From a checkpoint of a small transformer trained on Wikipedia: width 576, vocabulary 16384.
MLP neurons of a small language model. Each row is named by its layer, matrix (up: input weights) and neuron, and shows model dimensions 400-527. Each number is 128 + 32 x the weight over its row's rms, rounded and kept within 0 to 255.
Before each neuron's rows, "fires on" lists the tokens most often at its 100 highest values on Wikipedia text that the model never trained on; "fires in" lists the words (lower case) most often at its 100 highest values on Wikipedia text that the model never trained on.

fires on: " of", " and", " to", " is", " was"
fires in: "of", "and", "to", "is", "was"
L3.up1434 [163  81 126  66 105 165 114 138 191  84 142 149 153 119 151 131 166 102 146  94 114  73 142 154 118 127 134 116 160 107 101 122 136  81 178 123 136  89 172 179 124  85  81 134 148 161 112 158 139 166 148  93  67 108  83 116 135 107 103  87 129 113 110 122 132  82 138 166 113 117  90 163 138 185 103 135  85  76 103 134 130 141 159 116 175 148 154 138 103 159 116 135  92  85 165  98 113 162 157 178 133 141 119 102 162  94 124 113 100 113 129  71 173 121 111 116 129 101  69 162 156 102  96 174  63 142 114 120]

fires on: " of", "c", "esc", " de", "C", " the"
fires in: "of", "pulecio", "de", "c", "the", "filipescu"
L4.up2088 [108 128 135 154 106 123 150 183  98 141 127 188 115  84  35 146 146  98 193 155 152  81 118 159 153 110 206  88  47  69 115 120 124 100  95  87 189 118  89 121 130 132 181 184 131 154 146 161 128 115 119  84 105 129  93 108  94 127 112  97 157 155 178 119 201 112 136 167 125 127 145 136 141 144 208 153  83 188 102  98 160  84 165 122 166  97 105 134  79 161 106 142 168 121 109 125 153 137 195 152 165 115 136 170 196 109 166 110  81 167 171 224 105 118 116 174 144 144 119 104 108 178 136 112 161  83 198 114]

fires on: " the", " a", " its", " national"
fires in: "the", "a", "its", "national"
L4.up2131 [ 89 131 143 102 104 175 135 155  96 117 164 141 184 174 158  98 150  75 136 130  88 163 167 147 112 110 170  75 109 111  70 162 148 118  66 160 139 102 151 156 140  82 139  55 107 124  84  59 136 160  91  97  91  90 144 140  95 149 105  95 142 111 114 148 117  99  96 101 106 169 101  75 193 122 117  99 127 138 142 131 140 103 100 165 144 144 113  96 128 171  76  84 141 123 112 105  96  85 115 143 192 100 114 104 134  88 134 110 127 154 167 119 123 143 125 167 168 129  78 152 140 105 153 122 166  92 121 128]

fires on: " of", " from", " since", " Since", " even", " until"
fires in: "of", "from", "since", "until", "even"
L4.up1825 [117  88 168 146 107 141  97  72 154 123 167 147 135  95  84 117  80 118 128 176 106 108 105  89  73  57 104 135 114 100 132 100 145  87 141 143 108 191 149 119  63 136 123 131 100 143 187 115 101 155 148 163 145 173  33 174 142 151 168 105 137 110 169 137  95 109 153 194 143 111  93 144  65  91  84 141 149 149 106  97 104 133 178 149  90 128 101  95 138 148  99 134 139 113 125 136 116 159 135 127 105 159  99 152 136 102 160 164 156 111 111 138 146 113 111 149 181 132 118 188  87  90 109 117  96 139 173 193]

fires on: " is", "'s", " has", "The"
fires in: "is", "s", "has", "the"
L4.up1478 [ 85 183 121 110 162 108 122 103 147 115 125  89 110 155 109 148  93  98 176 118 140 164 119 118 147 150 235 150  66 117 108 134 132  96 192 113 120  96 116 125 134 143 139  69 157 134 141  98 111 190 130  89 179  97 156 133  67 120 125 121 138 113  62  39 106 128  97 101 146  78 106 100 122 120 103 142 142 122 128 153 117 116 194 124 128 131 169 153 177 137 161 182 102 136 147 114  88 102  96 117 110 153 149 146 106 127 177  97  96 179 101 138 206 105 136 100  99 130 168 132 170  75 113 165 109 186 100  74]

fires on: " for", " spent", "m", " For"
fires in: "for", "spent"
L3.up1386 [104 161 139 128 129 193 178 111  67 156 114 110 151 140 142  96 136 107 155 124  56  96 123 106 131 121 152 174 131 151 108 126  57 110 150 169 120 121 121 191 108 163 148  90 118 193  93 169  61 146 164  81 135 144 109 125 114 112 175 159 119 158 166 131 127  77 139 145 129 130 159 129 132 112 110  99  68 157 100 190 179 139 101  98 124 125 141 153 103 172 170 137  99  96 110  87 138 173  95 112 109 175  75 113 151 168 148 114 103 139 136 140 122 125 125 114 110 122  80 124 101 112 150  62 183 144 117  96]

fires on: " at", " during", " sp", " During", " within", "At"
fires in: "during", "at", "within", "after"
L3.up1217 [147 164 133 102 115 140 132 168  83 107  65 144 117 188 183 125 126  78 147  94  65 143  89 162 125 132 101 151 151 200 171  95 142 182 115 171 138 108 160 121 109 170 122 134 136 138 105 196  60  47 115 120 170 123 115 167 132 126 152 114  83 135 122 171 154 132 151 143 107 128 125 137 112 107 124  63  59 129 123 152 141  82 146 129 122 136 100 152  84  95 130 139 147 139 113 121 127 133 122 109 149 151 103 167 115  83  96 161 134 133 156  67 147 140 133 151 143 145 154 141 142 102  82 129 166 189 151 115]

fires on: " been", " be", " being", " E"
fires in: "been", "be", "being"
L4.up27 [118 129 102 137 126  85 184 211 104 113 148 108  85 132 180 151 108 139 110  86  94 106 120 190 115 122 165 186 156  85  89 129 141  84  71 147  86  94  90  76 130 126  96 148 108 141 139 131 121  88 231 120 116 107  74 115  97  73 117 137 160 112 128 100 124 125 117 133 112 111 151 159 126  93 131 101  70 150 124 145  74 100 107 117  83 116 166 163 116 121 153  91 140 148 163 105 136 140 160 117  95  98  91 136  71 199  46 124 107 123 132 117 137 145 119  53 191 129 157 191 157 148  88 113 103 189 178 120]

fires on: " of"
fires in: "of", "all"
L4.up1896 [101  84 179 151 116 182 130 130 176 168 115 131  93 108 120 164 159 157 159 135 118 140 113 126 105 148  99  93  69 152 101 198 177 101 145  78  80 126 129  88 143 147 126 130 141 164 176 131  81 138  92 182 113  98  82 124 143 144 125 171 152  94 129  91 155  84 118 164  85 164 114 176 129 138  91 167  80  71 138 157 170 121 137 116 123 158 140 124 116 182  78 155 126  94  50 102 103  91 132 119 143 145 129 151 137  86  89 123 126 101 158 175 140 173 122 136 167 117 107 176 125  82 120 157  75  99 146 139]

fires on: " the", " number"
fires in: "the", "number"
L4.up1822 [132 150 113 182 173 127 123  72  86 140 122 143 115 111 153 125  91 211 147 163 111 151 125 126 154 163 144 157 134 144 124 155 132 179 123 116 132 150 127 102 107 151 122 119 195 117 111 144 191 106 117  78  61  96 158 128 116 167 122 110 162 128  82 176 177 141  98 112  76 186 130 141 122 182  83 151 165 145 122 121 147 133 139 107 168 107 130  86  99 116 124 108 171 119 126 137 159  94 186 158 175 144 173 125 146 136 149 140 134 156 173 131 153 180 123 100 140 141  74 108 131 124 125 136 195 145 107 121]

fires on: " with", "im", " of", " lack", "eg", " due"
fires in: "with", "of", "due", "lack", "regiment"
L4.up363 [164 154 165 105 139 115 112 136 133  59 125  99 162 109 121 103 118 108  90 154 141 186 161 175 143 172 148  79 138 176 139  78  71 104 136  33 143 149 129 130  97  85 144 150 131 131 161 144 164 168 160 139 136 125 165 147 173 116 134 119 182 137  81 162 146 143 100 154 109 139  66  93 129 175 152 125 167 159 149 120 142 124 105  85 136 147 117 116 171  89 155 166 122  76 128 171 132 133 101 145 162  85 125 139 128 109 139 121 142 154 132 119 120  95 151 140 122 118 130 102 165 143 108 155 135 153 151 139]

fires on: " by", " in", " on", " between", " the"
fires in: "by", "in", "on", "between", "the"
L4.up1850 [ 78 192  70 174 189 109 150 183 196 116 133 127 173 120  89 115 105  73 129 112  38 172 141 160 104 164 135 115 144 121 110 147 129 119 107 143 131 102 131  62 100 159  98 107 202 112  98  95 135 111 146 102 151 124 138  89 132 180 114 103 112  91 141 111 172 193 123  67 138 189 139 179 131 130 146 163 153 150 146 145 144  99 110 115 114 102  84  56 113 125 204 120 160 141 152 127 125 112  98 196 110 123 138 165 142  74 158 129  80 143  81 142 114 157  98 120 140 103 130 112  72 163 121 123 149  87 165 120]

fires on: " as", " the"
fires in: "as", "the"
L4.up119 [163 109  70  44  79 158 100 115 220 158 124 128 161  65 186 150 103 116 102 170 115  95 113 106  86 146 157 126 207  92 155 147  91 111 183 194 103 129 167 136 131 126 124 140  98 148  86 131 192 101 126 104 169 109 138 115 140 131 157 124 116 114 114 177 112 109 102  65 135 176  93 114 108 152  83 116 148  77 141 124 162 129 141 130 104 122 123 120 134 134 162 116 110 131 106 110 106  80 100 158 109  53 117  90  68 122 126 146 118 112 161  89 191 100 107  77 144 174 109  89 130  53  98 145  87 159 111  92]

fires on: " that", " which", " It", "it"
fires in: "that", "which", "it"
L3.up621 [174 109 140  88 187 148 142  90 121 112  78 115 111  93  83 135 111  95 124 131  78 127 108 106  91 134 154 169 128 129 131 118 128 108 144 173 157 177 170 155 137 117  85 117 169 172 131 114  94 124  74  89 160 120  70  98 101 188 107  94 137 112 166 146 106 102 145 118  93  90 157 156  83 102 110 145 172 152 153  97  93 122 194 128 128 140 131 110 143 145  97 127 152  99 135 164 115  88 147 157 127 129 142 102  84 163  94 143 106 114 102 199 201 141  91 203 176 106 100 142 161 107 106 121  84 114 120 144]

fires on: " the", " and", " in", " its"
fires in: "the", "and", "in", "its"
L4.up1408 [121 133 145  78 130 121 133 171 162 118 127  96 116 151 157 156 155  89 189 100  92 133 114 131 112  89 126 155  75 129 127 146 160 119  80 133 148  92  94 153 127  99 112 100 144 126 149 113 108 116 113 180 150  83 102 147 184 130 163  98 112 130 172 148 108 127 105 104 155 124 162 162 161 184  44 145 143 176 104 144 158 119 190 109 176 135  82 132 178  92  79  81 108 119 172 100 153 109  54 111 119 104 118 126 156 113 105 110 137 174 129 124 147 120 157 138 104 107 136 105 112 160  71 112 121 173 129 122]

fires on: " has", " had", " have", " having"
fires in: "has", "had", "have", "having", "ve"
L4.up1144 [158 109 147 137 105 154 111 174 116 128 143 132 156 127 154  90 137 113 131  89 130 110 119 119 126 100 135  99  92 120 118 119 102 112  82  95 123 105 125 144 129 147  91  91 168 176 139 118  90 134  82  93 157 204  60 119 125 138  93 146 184 131 203 168 156 128 196  83 161  76  80 108 128 108  98 155 157 103  67 142  88 120 128 130 158  75 144 133 143 213  89 117 147  74 127 112 130 154 115 144 134  85  93 121 169  51  79 129  69 118 103 130  52  78 152 103 121 137 106 161 167  47  94 115 129 118  90 148]

fires on: " and", " that", " but", " which"
fires in: "and", "that", "but", "which"
L4.up1847 [163 128  88  90 204  37 115  92 158 132 125 104 125  61 128 161 157 107 146 109 112 131 190  92 101 108  99  95 142 111 142 161 115 126 102 138 105 133  98  94 180  66 158  58 200 102  97 134 141 120  83  90 118 116 123 131 112 133 104 138 148 185 178 188 125 149 113 111  82 105 142 109 167 130 176 125 143 114 201  83  87 118  74 153 149  76 178 128 102 115 183 118 174 104  97 123 145 125 125 127 131 128 116 132 141 105 190 102 152 160 115 142 159  53 169 109 134  77  92 142 160 132 129 132  90 116 121  74]

fires on: " to", " R", "r", " would", "ial"
fires in: "to", "would"
L4.up129 [147 156 148 133 131 160 116 137 118 127 128 153  97 137 185  83 176 101 149 110  95 127  87 162 131 108  67 101 139  83 171 169 178  88  88 102 141  70 148 151 182 188  41 108 176 131 109 182 119 153 167  89 125 156 129 125  99 121 125  92  75 127 144 151 130 139 123 134  75 151 174  86 137 142 121 184 154 165 146 161 117 109 108 212 140 102  70 170 131  77 122 154 102 170 170 120 129 129 119 148 145 219 173  87 141 129 103  98 143 137 106  91 169 155 112 123 101 110 132 144  66  76  94 127 121 142  47 119]

fires on: " of", " that", "5", "6"
fires in: "of", "that"
L4.up968 [109 171 117 119 116 109 138 127 103 150  91 135 137 125 137 119  73 171 117 155 160 109 149 132 132 149  89  82  64  87 198 119 109  82  89 143 177  95 113  26 170 106 159  45 154 173 114 145 162 141 129  96 143 118  78 116 167 137 108 120  87  96  81 139 135 162 125 168  99 158 139 170 164  98 102 124  81 184 102  98 127 127 140  93 106 177 136  93 114  90  95 104  74 104 150 111  91 113 122 112  91 107  70 116 109 185  85  91 176 105 148 161 152  45 177 162 193 123 129 124  52  83 131 151 123 159 109  96]

fires on: "born", " is", " born", "un"
fires in: "born", "is", "assunta"
L3.up1227 [180 141  86 122 140  82  99 166 168 172 111 150 111 108 112  92 126 121 109 166 149 157 142 151 121 135 216 137 132 162 140 111 115 183 110  62 115 151 136  92 112 127 130 100 133 131 113 126 152 149  99 161 131 152 142 102 156 116 126  89 107 121  59 183 114 112 122 137 118 161 158 133 119 127 136 137 130 124 138 124 104 161 131 124 169 103  83 181 119 182 212 143 100 127 203 158 104 103  98 156 136 127 125 131 107 181 161 117 146  67 105 151  92 158 120 145 114 179 137 177 125 133 173 100 116  95 150 120]

fires on: " which", " part", " Chevrolet"
fires in: "which", "part", "chevrolet"
L4.up1342 [ 55 168  92 111 111 128 134 113 179  97 117 132 150 138 145  98 130 159 107 134 159 117 153 178 161 138 132 182 168  81 175 128 110 140  94 134 102 111 137 119 142 112  95 105 147 130 137 128 114 175 153 111 114  58  60 119 151 151 106 141 127  93 122 145 112 161  99 132 125 102  86  91 131 117  95 143 210 144 162 115 102 130 164 122 154 113 205 139 129 169 122 109 140 131 143 105 210  79 128 140 143 145  96 122 146 167 153 178 117 135 183 125 166 163 138 159  98 145 125  90 142 143  90 148 128 117 188 123]

fires on: " as", " of", "duc"
fires in: "as", "of", "archduchess"
L4.up753 [151 177 183 120  67 101 149 112 120 151 167  95  94  79 101 102 140  89 130 202 136 150 147 142 200 115 113 100 125 156 178 163 115  97  51 119 107 119 156 138 146 119 134 128 145 160  94 160 110 124 148 143 150 109 119 159 149  84 118  80 162 102  78 141 120 101 136  29 152 161 140 111 212  88 124 148 115 113 122  69 116 123 130 132 105  89  95 121 129 164 179 114  98  58 114 175  98 160 139 135 134  99 105 162 116 134 185 140 139 157 100 115 165 143 118 164 124  45 125 113 192  86 196 122  94 115 134  60]

fires on: " life", "born", " part", " born", " by"
fires in: "born", "life", "part", "by"
L3.up1287 [145 113 132 151 144 150 102 144 175 108 119 131 171 134  81 141 155  98  82 105 151 129 155 133  93 108 190 105  92 136 175 137 154  80  92 123 152 172 143 106 103 106 109  67 135 194 150 159 101 125 107 133 174 170 110 182 152 136 146 145 100 167 132 125 139  63  98 108 108 111 109 145 105 138  93 190 120 120  84  77  68 180  99  71 111 189  37 127 114 161 139 133 150 139  82 158 128 155 109 129 124 139 154 189  73 129 154 132 182 146 134 133 136 152  99 124 140 170 128 139 168 154 150 120  89 144  93 157]

fires on: " to", " It", " would", " south", " north", " east"
fires in: "to", "it", "would", "east", "south"
L3.up973 [131 149 151 110 121 160 118  99 136 167  92 156 106  93 180  87 144  76  90 140 145  86 120 211 192 107 124 111 135  90 153 150  82 119 125 110 160 147 105 120 131 128  88 100  73 109 166 153 141 133 100  77 130 177 126 133 125 160 133 129 167  83 125 141 150 114 159 129 103  74 161 142 124 136 122 121 129  98 119 152 105  64 114 150 169 130 123  66  43 117  89 114 123  94 139 102 102  59 143  84  82 132 142 199 172 103  67 206 140 129  98 175 110 122 119 140 100 136 112 125 122 126 104 142 110 131 111 164]

fires on: " and", " from", " until", " From", " each"
fires in: "from", "and", "until", "each"
L3.up1615 [159 161  95 131 140 107 151  61 174 114 131 142 159 111 100 112 137  85 100  90 130 142  91  96 149 110 149  88  77 139 198  92 113 114 128 126 122 175 115 146 112 105 122 178 127 128 114  82 155 142 107 131 113 166 146 102 189 156 135 147 152 119 116 175 135 136 159 152 132  69  47 152 169 133 120 142 117 134 149  61 136 176 107 127 125  77 151  70 110 100 145 116 108  91 180 159  89 110 116 212 143 123 116  83 167 116 104  65 131  98 110 143 122  90 161 138 132  99 128 164  98 134 162 188 129 145 164 123]

fires on: " which", " These", " This", " his", " latter"
fires in: "which", "these", "this", "his", "latter", "the"
L4.up1104 [ 79 160  97 136 184 117  48 109 144 118 149  99 198 137  74 148  88  93 136 117 181 142  93  90 134  99 141 130 157 161 132 192 173  89 171 139  91  90 165 131  70 153 103 101 201 156 134 112 104 148  77 140 147 180  53 184 127  89 119 138 148 127 163 109  92 119  72 149 169 119 135 144 108 165 155 117 150 128 123  92 163 104 160 111 161 131 178  78 103 163  90 120 164 168 150  95 153 125 128 153 147  97 120 130 127  67  60 152 135 125 151 114 147 165 119 150 167 148 183 162 125 103  93 124 154 149  74 153]

fires on: " the", "'s", " Length", " third"
fires in: "the", "s", "length", "third"
L3.up49 [115 119 160 165 146 171 125 102 180 147 119 114 113 155 129 109 151 168  86  94 142  93 117 102 126 158 161 160 158 120 113 121 136 146 155 141 169 104 112 144 146 148 103  47 137 140 114 124 128 132  60 152  66 108  87 117  96 151 131 135  87 153 153 174 131 143 117 171 170 137  90 123 109 117 110 149 171 188  73 119 144 170 109 130 170  94 126 118 150 126 155  83 133 111  16 114  86 129 125 176 139 123 170 125 154 166 168 120  79 110 137  99 133 119 129  67 149 147  98 103 158 113 163 154 152 127  88 118]

fires on: " to", " be", " on", " of"
fires in: "to", "be", "on", "of"
L3.up2089 [189 196 149  73 146  70 113  95 149 122 101 106 194 109 137 142 100 150 107  42 147 101 157 173 154 117 173 140 121 117 145  52 102 187 169 134 152 125 138 140 170  98 114 145 132 105 150  55  90  85 131 182  98 136  86 173 215 149  93 137  64 171 124 161 158 193  91  93  91 158 126 144 173 127 128 114  98  73 109 112 157 115 185 105 141 118 150 134  79 138 102  92 140  86  88 155  84 101 159 134 102 134 109 154 128 101 126 123  65 131 173  64  88  97 130 118 190 148 139 100 186 143 192 151 101 160 122 147]

fires on: " of", " in", " to", " since", " by", " at"
fires in: "of", "in", "since", "to", "by", "at"
L3.up2248 [127 148 141 164 124 176 102 160 168 154 141  68 109  97 174  86 130 122 120  92 110 120 166 116 113 139 152 126 103 121 136 140 120 143 135 189  91 166 195 133 214 209 156 125  95 112 154 137 115 127 150 132 126 163 126 161 150 136  99 175 155 120 111  87 102 148 179 144 127  72 120  89 117 160  97 155 110  97  92 180 133  70  83 126 172 111 157 117 114 187  84 113 109  82  73 116 128 112 154 151  72 164 111 100  99 125 167 124 100 169 139 102 120 208 147 117 146 166 157  94 101 140 162 127 183 128 142 156]

fires on: " with"
fires in: "with"
L3.up23 [ 87  85  98  81 102 107 123 130 148  74 130 156 164 130 132 164 175 159 144  75 138 119  83  90  84 120 148 115  91  78 136 151 111 141 143  81 176 135 125 106 131 122 133 138  99  92 157 159 118 164  70  72 144 139 132 162 168 132  88  93 118 136 152 172 135 113 130 121 142 138 137 110 150  83 112 121 117 126 124 135 117 125 105 182  74  82 114 140 114 198 138 115 148 117 137 161 122  95 110 168 148 122 161 124 103 114 113 123 131 105  78 112 180 101  79 170  50 164 120 143 158 137 120  94  84  81 116 162]

fires on: " of", " New", " Young", " Little"
fires in: "of", "young", "new", "little"
L3.up1199 [122 127 185 115 104  39 154 162 114 131 153  86 151 136 171  78 101 110 119 145 138 142  67 133 133 108 156 131  92 182 121  95  89 109 103 113  99 142 117  99 122 138 165 155  76 154 148 167  77 143  69 135  90 139 108 153  82 167 129  86  99 131 114 123 173 189  97 152 153  75 149 151 109 100 140 107 117 103 127 132  82 127 170 159 125 131  54 139 107 153 181 160 154 140 121 107 147 160 140 109  84  99 128 193 129 109 155 145 140 131 187 113 104 133 154 161 111  92 161 115 119 142 141 142 118 199 153 127]

fires on: " some", " of", " many", " Some", "Some"
fires in: "some", "of", "many", "approximately", "few"
L4.up1800 [121 188 125  59 146 154 120 121 113  95 123 170 126 121  81 193 121  88 167 140 111 133 109 152 140 139 155 158  77  84  89 143 153 150  97 120 182  87  87  98  62 174 152 160 120 174 159 189 144 163 147 145 128  99  91 144 107 116 121 136 117 103 167 136  86 187 166 131  61 153 121 168 127 159  81 146 125 162 167 123 168 178 189 133 179 136 111 142  80 123 143 111 155 104  94  98 147 165 126 107 112 118  96  82 156 121 204 142 122 141 141 129 140 180 137 168 136 176 131 146 152 105 116 100 128 137 123 113]

fires on: " of", " and", " is", " served", " for", " moved"
fires in: "of", "and", "is", "served", "for", "moved"
L4.up1158 [143  54 120 192  76  79 159 104 132 154 139 109 134 193 164 131 122 122 150 116 102 112 175 150 117 110 165 137 144 113  72 112  93 156 129 107 124 146 142 104 119 148 139 141 103 153  87 177 150 161  79  34  80 170 110 172 117 133 137 147 149 117 178 106  91 140  92  89 102 109  93 121 170 133 124  64 102  61 127 137 138 155 154 113  88 145 127 139 138 186 127  62 110 124 137  86 165 114 170  67  82 103 161 109  99 116 100  93  95 141 180 147 115 115 106 102 100 129 118  89 174  58 156 104 102 157  87 168]

fires on: " at", " At", " for", " times", "At"
fires in: "at", "for", "times"
L3.up1410 [111  76 117  82 145 127 136 181 141 105 161 170 133 125 146 139  98  70 142 136  93 122 137  73 125 179 157 160 173 111 133 112 130 116 136 156 114 131 138 227 123 133 136 172 122 129 116 168 112 121 117  84 129 109 122 108 155 138 103 103  89 115 182 130 208 139 116 120 129 122 210 134 134 145 140 130  59 124  87 114 194  75 127 103  40 107 161 157 138 152  93 115 105 138 122  98 125 129 144 130 125 179 148 108  98 172  91 123 158 146 139  65 154 126 126  82 140 129 149 147  98 124 193  94 190 184  74 106]